Weights of a small GPT-style language model, trained from scratch on English Wikipedia: no biases in attention or MLP, 7200 steps.
MLP neurons of a small language model. Each row is named by its layer, matrix (gate and up: input weights; down: output weights) and neuron, and shows model dimensions 528-623. Each number is 500 + 40 x the weight over its row's rms, rounded and kept within 0 to 999. Numbers have three digits each. A neuron's up and down rows have the sign that makes its largest values positive.
After each neuron's rows, "raises" lists the tokens whose logits its output raises most directly, leaving later layers aside.

L2.gate820:468415514549483509452535441533562467416509479446460523506504508496568494564469505589503473493543537440410546466469508523543586500539505523495509526420511528528503488520444505517539521502489518450549497526557420543511462465477457496448539494527523490543567480523495496563421467476498517469
L2.up820:562533531472393426563491469357502487568517519486494477426457497433484474430508528430423474491491466591535500530495519528500526509409513516518517517534451495500475511473598499538455468473506423511499488452517506437580575495495552425496452508562459526512487521485486460510467468513494556512
L2.down820:533461444510429563483495495473509514529447508464559453441409566519562465504484475535517440518524531470506501500403514540527530466455563469511536471442479471521503514532513469492475465533491532542487458475445568540541501522490524408501535477549491477518521530504536454472499462528507452543
raises: " expedition", " fleet", " squadrons", " steamer", " route"

L6.gate1035:527523538519547493476499567489487485504429448487491466477608449506498484512490504517557518503503483533477481466467471508518500452499573505451481476508475574507462496517496494450492451391503583488490540476536536472452514499545512480567441540480571532551445567475534525516457566484476481476
L6.up1035:629490513517520470489514550471526450565454450457447504444508477505495437539486496494518615554440476489455475462460467521559498490543525540480518486543433478551525487456483460432532584469492529499517476515480552441505461515525527493540473510489509498542467591445565503553467470433477484529
L6.down1035:501479236492530522453499499471488494525445510563518462471511508505529511433498586501535564543467506515509501436550457454454498512490533500449538459461518558530492528519526525507469492516484476482456506472535419481515420467523532517544520550497506477510475462468491554473532505457449470499
raises: "berg", "man", "berg,", "én", "son"

L6.gate1620:566422513487511574479534560542508484508498475481464465519583524481570482426555474560463469497501437500458484505600510478474559527506516602466444457601459480547490542432517511486453421425548522476576546536479474504551509512529518495529427528532482456477442548546570544554426529506532520605
L6.up1620:474507504443440455507557471490498499507511536484494492458496462536568474447609465507514513491523526469464416544553552506543521531474535480463474492488531521525434493530456511477499492529557564472573520468473510531491438511559430452500476455589497421478515481545543464470532496467496570466
L6.down1620:424448388548469492508511462506544485576524505444508490491518479442505521515471492495497457449478458448478456538474501468480541480450479489473518449487513458466478509502523483492485463487533518509570486532483461495406478505520525532494439494534504523486500479491580500465497518527534525444
raises: "ly", "ly,", "est", "est,", "ness"

L6.gate627:537475526508521450481457455430408521487419522471498546544511542440545487486492478453483512501472510510547504535479495577405538497444571377491512519487489553511522494475460448581481466448493508471491535470580471523502501432510466489495438468445524500480515542467476450488531485438593448515
L6.up627:497460495478479437523430433466450545523444474471517533449500594472516530438520526501478507495443524528521485513440561560391471460531531477464494520552593517575496510503476444510464471496478448463565517478486505504463453483490456485457480458480480489463542479546563474557518526471550455507
L6.down627:564464413478487473504438462476429496593485506472480543518503507501550462476470445478480567491432544487488522483486463581502501477465517480491530510477459494501511455462485507537466553506524483460490572478535438533486436449459468445464475486482570501522441565438499500583545526497570516465
raises: "\"", "\")", "\",", "s\"", "y\""

L2.gate300:463487531447563573522606513518440501482505541454508463530493519498480431540512516535498443456476525548496532514479509502534467541571498542536536536436514479517554480507460513471454512532580509518447558419524482524453539431495469433507558515528511489451543443526539531537502454487426492498
L2.up300:537389518462491473540650553521465487465492525441478465462518481480418523502490449458491487400443489540497438498492590506533421520535480541448536589501507500444528463474499539428510515542576483534477498455444522520398478447556484477443495506515488507465507460478566524525559512454437566463
L2.down300:539526409470526403510518520494459536455478509480539477446531489572450539439531531488563470459498439485479449457502556547508406426468510468440463497552477590537481480474510517463520521537553504453582531503493517579552510460540580542511515428534468543489507454591513479573512562526486542539
raises: " out", " up", "off", " down", " at"

L6.gate132:506529498478518505472571531480482497453524538408490518523522569530538523517480499550462492522482486457492492517485583528524407490501467494428552486513506465495497517520472449495466553454481539485493416550529568480568500502543558479470543492517538554493470519493472506539500500428490524524
L6.up132:524581517477537519435430522488525480513488525554523507499559503438489470467535491512522521504502511489500466497491582504442506462538572541545441489480491484450560385421550546556482510547526524457521507477495455509425494453556585472493484465596503564438503516520537475505480522545536564521
L6.down132:424419662540478421564608482481428518510450499516473545547485585537486533516454509540456495516471447516539535460502439536505464531508470475413525465503556505467472477479472498428452508478446564532528433564528497501510501542475563525498544497443499467490501566430505589559531500488535519511
raises: " himself,", " himself", " him", " him.", " herself"

L2.gate378:524497492548510540447478563547571528482479416474418462478539457485459447573553507501501482559499471506536515535506559547528488495479546419468463516523475509447535501501559418450447460474523513558551527514483459446526514522447431508509429489514581432518509551476420527434527528482406519489
L2.up378:547507534510497556514443498492522492501436515470489571516553517505425433504571502471437477582466523546464476495488560638412478522576473491524538520480508507572480477590501428544483498442512557552533519461481490479539596555479484477511444569477479545471509513489417527454498536438410508504
L2.down378:428535393527515453475535447528454433512532524520503538505470468489527563492461501523506461436502503465510496517504390433506517415474505550513531523510442522489473533457507571481546453501494524460500465545553516532543461431512498510492580474506455446463526518443575451540483438562591475564
raises: " Puerto", " Mexican", "ñ", " Mexico", " Hispanic"

L6.gate337:514549574551464426496461521506451484533468509387484506531547535498522521565505545483523499432487551499481539521485521441493518534551590468512439482551577513477483465490539510474492504545515528458403448527505503494517535586511490496490498602526467554512509546526460461518487567476476507545
L6.up337:541532489537540472513449474478577554490492539439488463518545520458497497485609519470520501447487522550549505483457500520488513484503489457473574501429520481496520563513496574502457457509540480488448524472459552487466543436491528467394507561541542493447595456498487481475477486495473513456
L6.down337:526576461535542512490456502529490466447489508480495519532478533444499445473558459505528546456566541439503541540492511465557481537521534535478527516513531482416523503497507478513517512506550475440473460537408538527478537547490509453516553508510490459521477524448473497501569498522489538450
raises: " \"y", " \"W", " \"St", " \"What", " \"M"